Part of a small language model's weights.
Size: 13 layers, width 640, 10 heads of 64, vocabulary 38692, 103M parameters.
Training: a variant of Muon for these matrices, 815M tokens, 6217 steps.
MLP neurons of a small language model. Each row is named by its layer, matrix (gate and up: input weights) and neuron, and shows model dimensions 229-356. Each number is 50 + 15 x the weight over its row's rms, rounded and kept within 0 to 99. A neuron's up and down rows have the sign that makes its largest values positive.
A block is one neuron, or neurons of one layer that tend to fire together. Before each block is what it responds to, as a language model described it from the Wikipedia text at the highest values.

Description: Second part of a score, record or numeric range after a dash, such as 1–3 and 2–4 in match tables, also 5-6 and TSh-1; weaker on mid-phrase words like of, and.
L4.gate619:44 64 32 49 39 36 34 44 52 39 75 46 56 63 55 47 26 66 47 50 43 65 32 42 50 63 51 73 41 76 57 14 45 53 41 59 56 56 68 39 82 48 26 68 64 41 48 53 41 65 55 67 39 46 26 40 50 49 48 59 66 37 40 74 64 35 66 86 47 62 49 58 34 46 43 54 34 29 51 58 69 57 46 39 44 39 50 44 77 53 75 40 50 43 54 57 62 54 13 48 66 46 49 70 26 56 52 35 93 77 03 15 85 32 67 33 52 42 55 59 41 66 39 39 74 36 51 56
L4.up619:32 57 21 55 62 75 48 26 46 57 44 55 68 75 37 21 47 56 59 36 47 41 31 80 45 41 46 50 21 35 12 31 52 39 71 61 65 55 54 53 61 60 28 22 86 36 60 26 54 46 76 39 48 50 41 51 30 29 77 65 51 43 37 55 64 52 44 35 55 67 57 41 47 44 20 31 14 59 35 69 46 65 34 24 44 31 40 38 57 30 32 44 19 46 24 52 64 40 41 62 45 77 62 60 49 34 48 55 11 57 31 43 31 42 48 57 44 66 69 55 47 70 49 46 59 63 31 72
L4.gate789:72 71 32 81 35 55 64 61 62 59 66 37 57 51 30 45 34 54 60 54 70 61 52 49 71 53 50 44 23 70 40 27 67 52 64 68 65 19 69 57 55 62 40 27 53 30 59 54 57 71 74 78 75 39 31 44 41 47 47 61 62 44 37 74 48 39 44 46 40 57 45 67 73 75 32 58 55 33 35 45 36 46 22 55 46 73 44 52 59 48 67 57 44 55 65 42 44 56 63 55 59 73 65 57 47 63 25 39 17 48 38 38 50 28 37 49 31 58 20 43 64 46 38 47 42 49 61 60
L4.up789:57 73 48 29 38 60 85 54 54 58 48 37 38 38 72 68 49 57 34 80 61 65 16 58 43 55 52 69 55 42 43 51 64 54 70 40 60 52 34 45 51 32 46 51 77 37 57 36 38 72 51 58 60 41 61 74 47 34 17 66 73 54 47 44 61 52 47 37 57 34 58 67 39 61 44 47 55 52 38 46 28 56 51 63 50 55 50 68 48 35 41 10 66 44 64 70 37 60 30 54 39 32 72 49 35 38 65 71 54 72 32 45 55 47 66 26 23 46 40 62 71 54 29 50 46 44 56 43
L4.gate1251:23 30 53 33 63 48 46 42 29 42 40 72 53 78 38 55 59 28 43 40 52 43 36 54 34 49 58 49 56 28 58 50 30 68 48 45 48 14 51 43 74 42 37 14 55 63 35 34 72 62 34 50 46 41 27 39 51 49 54 75 51 28 31 49 58 17 66 53 48 63 57 39 14 50 67 54 64 39 75 47 70 48 57 57 51 42 64 35 68 56 62 61 52 44 62 27 57 76 67 30 45 70 64 36 35 50 29 84 13 67 26 30 60 58 48 40 32 63 68 43 58 52 30 57 52 78 37 46
L4.up1251:46 22 52 38 39 47 66 53 41 57 79 22 48 38 64 56 31 28 75 53 56 49 41 54 59 45 70 46 55 32 62 58 70 61 50 68 52 27 39 34 64 51 60 65 44 51 69 57 60 54 63 47 16 55 65 58 49 64 40 49 71 40 90 51 33 35 66 45 56 36 36 42 65 45 47 63 17 33 63 50 85 26 40 62 38 56 57 46 53 45 49 53 47 42 47 65 57 32 39 52 69 49 41 59 37 32 36 51 65 51 50 70 49 73 52 71 28 32 52 43 33 56 31 38 63 42 43 38
L4.gate1264:46 70 24 58 41 56 31 54 76 64 78 74 62 73 49 30 64 48 36 29 37 37 25 53 59 56 49 56 37 52 24 55 33 49 56 51 74 46 59 45 60 35 49 61 51 55 52 40 66 67 67 71 62 43 42 34 30 70 49 62 84 35 39 35 63 33 46 44 30 58 55 56 28 41 59 35 23 55 40 52 49 80 60 58 37 49 36 31 57 68 46 52 47 51 66 55 63 58 40 46 62 47 47 56 31 50 48 40 39 78 47 43 49 63 42 53 44 48 34 51 76 45 32 44 54 55 58 44
L4.up1264:57 55 25 32 41 54 56 60 50 53 63 56 63 67 74 51 57 59 50 48 61 31 47 39 48 54 38 83 69 41 54 58 48 60 59 44 71 39 56 66 62 43 58 74 62 60 58 13 58 49 29 39 53 45 35 66 56 38 62 33 82 49 51 69 46 48 39 60 37 46 51 56 43 50 38 64 50 36 93 64 47 43 56 08 51 39 52 45 41 61 62 35 45 72 56 52 44 54 46 61 39 54 30 60 52 58 58 33 51 99 31 64 65 47 51 61 31 58 53 58 56 39 30 52 79 40 73 43

Description: Fires on the line break right after a paragraph's closing sentence, before a new paragraph or heading; weaker on table pipes and sentence-opening words like important.
L3.gate265:55 67 44 59 76 20 55 57 67 30 46 77 73 53 49 42 51 81 39 51 59 57 36 56 50 55 45 47 52 48 42 55 67 45 60 66 69 34 39 58 64 59 43 21 65 45 63 67 67 55 52 55 51 58 51 59 41 57 79 34 77 49 57 43 70 85 54 55 32 38 31 65 39 55 58 72 59 56 25 32 66 54 44 41 68 30 23 36 65 36 41 42 00 40 56 55 45 38 63 68 51 51 62 18 56 19 77 55 67 56 19 65 25 28 58 32 62 79 51 65 60 52 73 59 44 40 33 28
L3.up265:63 23 63 62 67 44 81 42 61 29 67 53 71 31 49 57 36 50 45 64 76 69 71 42 57 63 48 30 51 68 43 31 70 72 66 50 64 31 47 47 54 55 45 21 60 38 65 44 63 66 51 57 44 58 53 83 69 64 49 41 61 69 55 39 73 50 30 63 68 43 45 67 46 34 52 65 67 65 43 50 94 61 40 49 56 33 25 52 78 45 37 55 09 45 56 49 57 74 40 70 54 42 61 36 60 38 63 58 46 54 25 50 39 23 48 60 43 49 48 57 46 58 58 54 55 61 24 48
L3.gate558:49 57 74 46 70 66 47 34 43 47 57 55 48 52 64 63 24 42 38 42 42 59 55 74 70 57 37 56 26 64 30 64 33 82 74 58 19 76 20 70 37 84 38 24 53 40 51 45 52 57 41 43 25 58 81 48 40 66 44 52 40 47 75 47 59 63 61 74 38 57 56 76 60 66 33 38 39 24 51 71 77 49 44 45 47 17 28 38 47 00 30 64 56 46 55 48 30 56 46 51 64 82 75 31 53 24 64 46 38 63 30 50 43 09 38 26 36 51 37 40 77 53 56 59 61 37 54 60
L3.up558:53 56 66 56 48 43 50 55 65 42 52 42 26 49 69 52 23 75 27 34 39 82 42 53 71 65 31 46 53 56 39 48 51 87 80 56 37 63 06 55 48 91 40 46 68 34 47 52 38 54 63 30 29 61 68 61 30 54 55 29 42 53 66 40 44 46 47 68 39 58 56 70 66 62 46 46 46 40 55 38 85 53 28 30 39 13 38 38 37 29 38 71 06 45 65 47 37 57 50 44 60 83 58 23 50 46 60 50 49 56 24 65 34 22 12 35 21 64 41 42 49 70 51 68 45 47 48 47
L3.gate810:49 62 49 44 39 47 47 55 60 58 55 57 58 62 44 62 43 58 59 71 71 19 26 37 34 44 42 25 37 54 56 68 46 30 70 53 38 48 69 63 33 57 48 71 22 44 48 57 67 47 56 52 61 62 47 61 51 66 36 37 33 69 52 61 72 40 48 53 52 55 00 29 27 55 19 50 19 48 73 40 46 48 64 12 69 72 61 47 54 57 69 52 52 73 84 24 28 66 43 16 51 39 80 57 55 61 63 40 62 63 27 55 54 51 57 23 38 78 19 54 60 67 49 30 51 44 77 52
L3.up810:31 46 34 38 48 47 27 32 52 43 47 26 72 60 40 33 70 52 41 69 73 34 50 43 58 71 58 40 55 59 55 44 60 45 56 49 52 46 72 66 48 49 40 67 31 47 41 72 49 46 47 41 36 56 68 51 64 64 33 21 32 56 40 57 66 37 66 83 30 80 26 50 33 68 61 38 21 64 60 49 58 22 74 19 61 51 60 41 51 69 55 46 41 55 63 41 46 44 00 21 42 53 35 53 51 82 69 49 70 62 24 75 73 51 44 47 44 45 22 55 41 63 78 34 50 69 65 24
L3.gate850:48 54 50 59 57 47 53 44 55 51 72 61 66 58 45 23 42 77 32 35 49 61 39 57 51 50 24 36 36 57 39 43 52 64 89 70 48 72 36 69 58 91 51 31 67 46 52 51 69 63 70 23 42 38 82 35 44 67 37 57 41 83 82 65 60 77 53 58 57 33 78 77 65 53 36 42 42 53 53 46 49 42 48 41 39 16 52 49 58 43 38 46 27 67 76 28 39 61 40 28 54 54 41 25 76 48 64 54 48 64 55 72 43 23 09 46 34 35 41 35 34 64 50 48 24 53 30 25
L3.up850:56 55 44 42 73 48 48 59 64 45 71 52 66 44 37 44 31 45 43 51 57 41 37 61 62 79 24 36 53 49 45 49 42 69 64 42 54 44 46 68 59 63 33 58 52 48 35 63 60 48 70 37 29 69 64 46 26 54 52 68 40 80 57 39 54 71 42 42 42 54 38 72 46 58 34 24 45 49 49 58 75 49 51 49 56 37 37 51 51 44 31 56 10 79 61 40 36 75 44 51 70 67 44 31 62 44 49 42 57 59 44 41 36 41 39 49 45 40 38 27 70 84 46 41 44 51 59 38

Description: Match scores like 1–0, 3–0, 4–2 after "a" or in results tables, plus other numeric cells such as 9.0, 2.34, 0.5.
L3.gate22:32 68 63 32 68 71 23 51 44 67 49 42 51 53 40 50 45 33 37 53 61 32 47 30 45 44 76 50 57 35 48 75 38 65 36 33 42 31 90 55 43 37 46 48 35 56 72 67 45 49 72 71 45 40 39 73 66 68 38 45 52 49 49 48 30 38 56 50 61 34 63 87 47 72 18 82 58 78 63 47 45 45 42 46 28 42 50 44 31 47 31 26 45 37 25 57 42 43 47 77 45 79 47 69 28 63 45 61 57 66 55 47 46 52 61 57 58 63 60 54 54 51 41 40 30 73 76 73
L3.up22:41 44 43 36 43 52 42 53 32 29 59 30 47 60 38 37 58 53 39 50 49 39 61 55 50 56 49 60 82 50 61 80 65 33 64 53 41 74 41 71 63 35 52 59 63 84 72 74 38 44 38 36 66 41 56 34 46 58 61 73 20 49 66 55 36 46 62 78 53 60 39 41 60 53 26 68 39 31 64 53 60 25 68 65 52 20 47 54 42 49 38 76 53 35 41 47 57 38 32 33 29 53 43 69 29 31 59 69 55 48 49 31 56 63 48 36 68 26 57 39 76 70 34 87 41 45 38 54
L3.gate406:40 47 39 53 68 33 08 29 37 44 67 71 32 62 56 45 48 71 51 68 76 58 42 29 57 56 43 38 40 67 31 42 15 51 59 47 47 42 56 30 68 39 43 58 53 42 61 48 60 43 76 42 34 61 56 34 39 61 39 55 44 47 44 42 55 38 62 74 55 56 54 56 45 45 34 72 49 50 46 28 56 46 40 42 74 39 53 69 68 50 49 29 45 56 25 49 55 62 55 22 48 51 30 63 58 93 70 62 62 62 25 38 64 65 62 46 47 42 71 57 62 40 67 46 57 32 47 76
L3.up406:65 57 41 56 31 35 51 18 48 66 42 36 32 61 64 06 56 58 77 85 54 45 23 63 44 79 41 46 43 52 59 27 41 48 83 42 50 32 67 34 44 66 51 33 52 35 58 22 78 45 53 63 33 74 31 45 60 44 32 45 47 98 34 47 25 32 62 72 75 48 67 49 55 36 41 37 46 40 60 36 34 45 55 65 41 60 54 52 40 53 50 36 51 42 32 51 44 88 61 40 65 67 68 37 35 62 71 66 79 41 50 57 56 48 83 64 71 57 70 36 39 45 67 57 29 47 70 64
L3.gate1020:41 73 40 75 55 79 36 47 40 36 72 44 35 58 55 43 74 85 25 64 64 70 52 24 55 50 41 41 56 67 44 52 50 48 53 29 62 45 51 67 72 58 49 53 69 61 55 70 57 57 54 46 56 38 64 49 56 63 29 30 77 49 68 55 66 51 47 73 44 41 62 72 48 32 42 65 33 38 64 49 70 43 53 62 39 60 26 46 84 55 49 51 12 46 14 51 84 55 44 32 26 38 43 42 51 28 27 52 30 67 48 47 35 39 34 56 26 41 53 41 57 48 57 66 48 65 69 43
L3.up1020:02 53 43 44 49 39 11 42 49 62 73 45 40 64 53 44 45 61 49 40 47 97 50 62 58 49 66 39 80 50 75 48 44 56 69 51 72 38 63 53 70 37 70 66 46 77 48 54 41 46 68 60 63 50 27 59 28 65 47 52 63 42 61 64 41 37 48 61 38 33 51 32 25 60 52 33 23 45 10 52 63 49 56 60 61 41 52 50 68 60 75 52 41 70 43 43 59 24 31 37 33 54 45 41 51 68 39 51 30 72 62 51 46 44 52 52 36 55 64 32 36 47 55 37 39 35 36 57
L3.gate1245:47 63 56 29 41 59 38 25 71 67 58 46 81 69 81 31 52 38 36 48 41 74 78 58 59 60 55 76 45 56 62 18 42 29 62 42 51 49 42 82 57 56 50 36 62 44 52 49 56 42 46 66 46 68 62 48 62 58 15 46 55 54 41 46 51 20 67 76 42 29 76 48 49 46 52 53 47 46 42 56 58 49 65 41 67 48 42 37 60 45 60 34 46 29 38 34 56 63 61 69 61 66 68 36 32 59 60 49 86 16 69 78 41 69 51 41 74 63 58 36 56 59 38 62 68 68 47 30
L3.up1245:28 44 56 33 40 53 43 29 55 54 34 48 39 28 46 48 36 52 76 89 44 63 40 73 74 66 49 55 55 54 31 48 38 51 39 19 52 42 46 60 66 64 62 53 44 76 61 39 47 73 54 53 56 42 58 23 77 40 54 45 76 48 40 65 35 76 54 21 55 63 45 31 58 69 23 26 47 43 75 56 73 34 60 35 58 61 60 53 29 40 59 45 49 45 44 64 49 78 46 36 43 47 63 32 63 54 70 57 75 58 72 35 49 75 65 24 52 34 25 38 41 50 19 40 60 62 38 32

Description: Numbers in match scores and win–loss records in sports text, often right after "a" (a 1–0 defeat, 7–9 record); more weakly, adjectives after "a" (pivotal, recurring).
L9.gate457:32 35 68 59 29 67 46 34 57 42 50 41 47 45 54 48 48 41 71 32 43 42 37 42 34 65 29 77 64 64 52 09 26 44 35 48 26 39 10 27 58 36 44 54 55 60 40 60 53 49 98 61 47 57 51 52 66 63 28 58 75 13 75 55 46 55 50 25 08 25 55 40 36 33 47 70 71 60 71 45 51 52 46 64 60 64 40 68 53 53 23 55 48 57 57 32 49 49 63 45 37 44 50 61 47 51 78 36 80 47 26 28 55 52 58 49 68 24 39 51 55 60 44 67 79 42 47 31
L9.up457:20 38 48 71 37 88 47 46 52 54 45 61 44 40 46 50 43 33 65 67 47 43 44 59 49 45 17 59 68 49 42 38 30 41 49 45 67 33 43 62 61 32 48 39 48 49 63 83 32 62 69 50 50 46 46 43 65 44 40 53 55 43 42 44 54 60 57 52 24 27 58 38 40 36 44 47 72 51 59 37 63 38 87 71 34 57 49 58 53 39 29 46 56 37 57 17 47 59 47 50 61 54 55 27 31 50 57 49 56 41 20 45 66 45 49 62 74 39 31 44 84 48 49 38 81 50 46 66

Description: The second newline of a blank line that closes a paragraph, table or list, before a new heading, table or sentence (e.g. ==History==, | Player, The...).
L9.gate618:54 64 49 48 60 35 62 44 64 39 29 57 56 36 52 55 41 39 49 40 74 50 34 24 83 71 19 49 39 76 59 46 75 44 47 50 69 50 69 58 83 65 44 71 36 50 42 70 45 71 27 66 03 63 00 39 42 72 48 40 47 55 64 61 55 40 39 69 55 26 54 44 59 35 40 84 63 70 70 47 37 43 63 50 61 36 57 37 77 59 32 48 54 50 87 54 61 72 39 33 71 49 58 51 39 63 74 44 59 59 77 32 56 35 56 87 48 64 48 45 72 54 41 22 54 44 62 41
L9.up618:48 51 76 57 60 57 63 70 54 35 19 63 54 62 69 48 56 56 69 77 46 33 72 64 31 40 27 74 56 29 52 68 65 53 67 26 40 50 55 49 67 57 64 39 60 66 39 79 75 62 19 45 09 60 51 56 36 48 47 29 31 58 62 41 53 46 39 50 70 54 63 61 31 34 35 52 48 44 53 52 04 55 72 64 59 43 47 43 46 46 34 35 29 42 68 37 64 59 64 66 49 57 65 26 36 46 57 38 51 55 66 64 63 59 49 36 68 56 58 40 40 59 36 24 37 75 71 32

Description: Line break right after a sentence-final period that closes a paragraph, plus section-heading == marks and table | cell separators.
L4.gate360:58 61 48 71 40 49 55 54 50 29 42 36 38 51 63 54 38 72 63 57 33 65 39 48 52 44 29 55 55 59 39 60 22 77 65 47 29 63 40 55 37 86 56 32 66 40 46 47 48 36 62 26 50 62 53 37 60 46 46 54 55 73 56 37 26 41 49 50 49 65 65 80 47 70 24 54 47 50 58 26 64 44 40 23 56 33 77 41 56 41 39 58 08 35 55 43 39 72 19 41 62 50 72 16 35 38 38 59 57 42 24 30 52 35 52 50 10 83 55 47 36 69 51 57 33 39 42 30
L4.up360:58 63 58 42 56 60 54 44 45 40 72 72 63 51 66 50 24 25 63 51 52 62 47 66 65 25 46 59 18 51 33 72 30 66 85 63 28 73 40 51 49 58 45 24 44 69 63 56 56 25 44 52 57 67 58 37 56 65 58 46 66 51 86 41 42 56 84 44 34 65 61 62 61 74 45 50 47 34 47 37 38 50 46 45 49 33 63 58 58 07 44 56 55 72 40 46 42 28 42 56 89 72 69 37 26 40 59 39 48 67 51 52 34 25 30 38 66 51 33 30 64 74 33 50 41 45 56 62
L4.gate584:49 50 44 31 66 43 53 47 76 61 66 55 59 54 32 48 20 31 49 47 51 49 42 35 59 31 36 66 58 60 57 47 57 42 52 34 66 56 31 56 55 38 52 45 37 21 70 54 54 41 67 32 65 49 49 50 61 62 52 31 61 55 66 61 58 64 82 74 54 48 53 55 49 57 34 50 64 50 54 42 34 50 27 40 59 45 57 28 63 65 45 46 29 75 65 60 85 34 69 72 47 47 32 25 76 44 39 29 58 44 26 52 24 55 37 41 39 60 19 40 73 47 56 54 47 51 54 57
L4.up584:56 53 58 41 72 49 62 68 60 68 42 63 55 49 45 51 45 58 52 54 52 41 61 71 62 44 16 67 44 45 68 44 37 30 61 62 57 50 72 66 61 58 55 33 44 70 69 55 41 40 36 08 30 55 58 64 55 34 34 48 66 63 47 50 41 60 99 62 63 61 56 51 50 31 41 39 63 51 44 57 53 49 47 58 60 47 50 49 75 73 47 46 44 57 38 48 59 65 41 32 32 54 42 56 63 75 19 63 50 54 56 73 72 47 30 54 62 91 47 52 43 56 40 63 61 78 71 40
L4.gate709:53 52 74 78 47 46 64 62 70 55 52 55 49 51 52 38 52 71 19 22 32 59 49 64 73 60 38 60 56 36 39 48 44 50 76 49 45 60 24 67 52 67 41 52 29 31 71 60 58 55 52 07 17 55 45 72 66 69 60 45 46 59 81 69 48 46 53 77 56 51 68 55 75 47 45 38 34 55 40 31 86 55 35 28 78 23 45 33 49 31 19 53 21 48 58 94 51 46 31 36 58 49 69 48 47 32 52 47 46 22 45 50 36 47 25 33 43 73 56 64 52 72 47 44 44 59 37 47
L4.up709:35 52 57 44 82 47 37 42 49 50 61 63 46 64 65 28 25 41 59 35 41 70 48 81 61 48 37 60 60 63 31 53 39 83 49 54 39 57 24 46 44 71 29 46 45 32 72 48 59 41 45 12 46 53 45 45 39 39 70 69 62 57 76 61 56 46 44 50 50 58 79 76 65 65 50 39 55 44 27 48 48 35 50 60 57 20 41 32 62 22 29 70 30 47 54 55 51 38 63 56 73 63 58 60 60 36 65 43 57 45 39 47 52 44 29 44 44 55 30 59 77 51 38 38 49 32 40 72
L4.gate798:63 62 47 51 37 45 63 45 50 31 81 69 64 53 46 50 24 44 54 60 58 70 48 69 43 22 24 61 35 80 22 65 31 69 91 60 36 69 28 41 57 53 40 36 49 60 42 59 52 42 55 25 40 52 63 38 32 42 47 51 45 53 69 40 30 41 54 61 42 61 51 93 76 66 25 56 65 47 61 36 63 49 48 47 56 45 52 35 52 18 33 61 44 54 47 67 40 51 45 56 78 69 72 39 38 37 69 35 49 54 36 53 19 38 33 45 39 71 20 60 70 57 43 40 80 52 58 76
L4.up798:47 49 78 49 32 49 31 44 51 32 26 49 41 54 58 43 18 71 52 19 24 57 35 50 66 70 28 65 61 79 40 39 49 78 97 61 34 40 34 47 66 88 46 38 47 54 64 43 47 63 49 35 38 50 45 66 51 56 52 33 34 60 80 61 53 49 56 62 37 63 81 87 54 43 15 55 49 53 37 22 68 41 36 26 54 18 43 62 58 36 59 81 06 56 59 67 37 31 48 51 50 59 57 42 54 41 70 37 65 36 34 65 29 28 47 34 36 66 57 40 30 52 54 45 28 48 35 30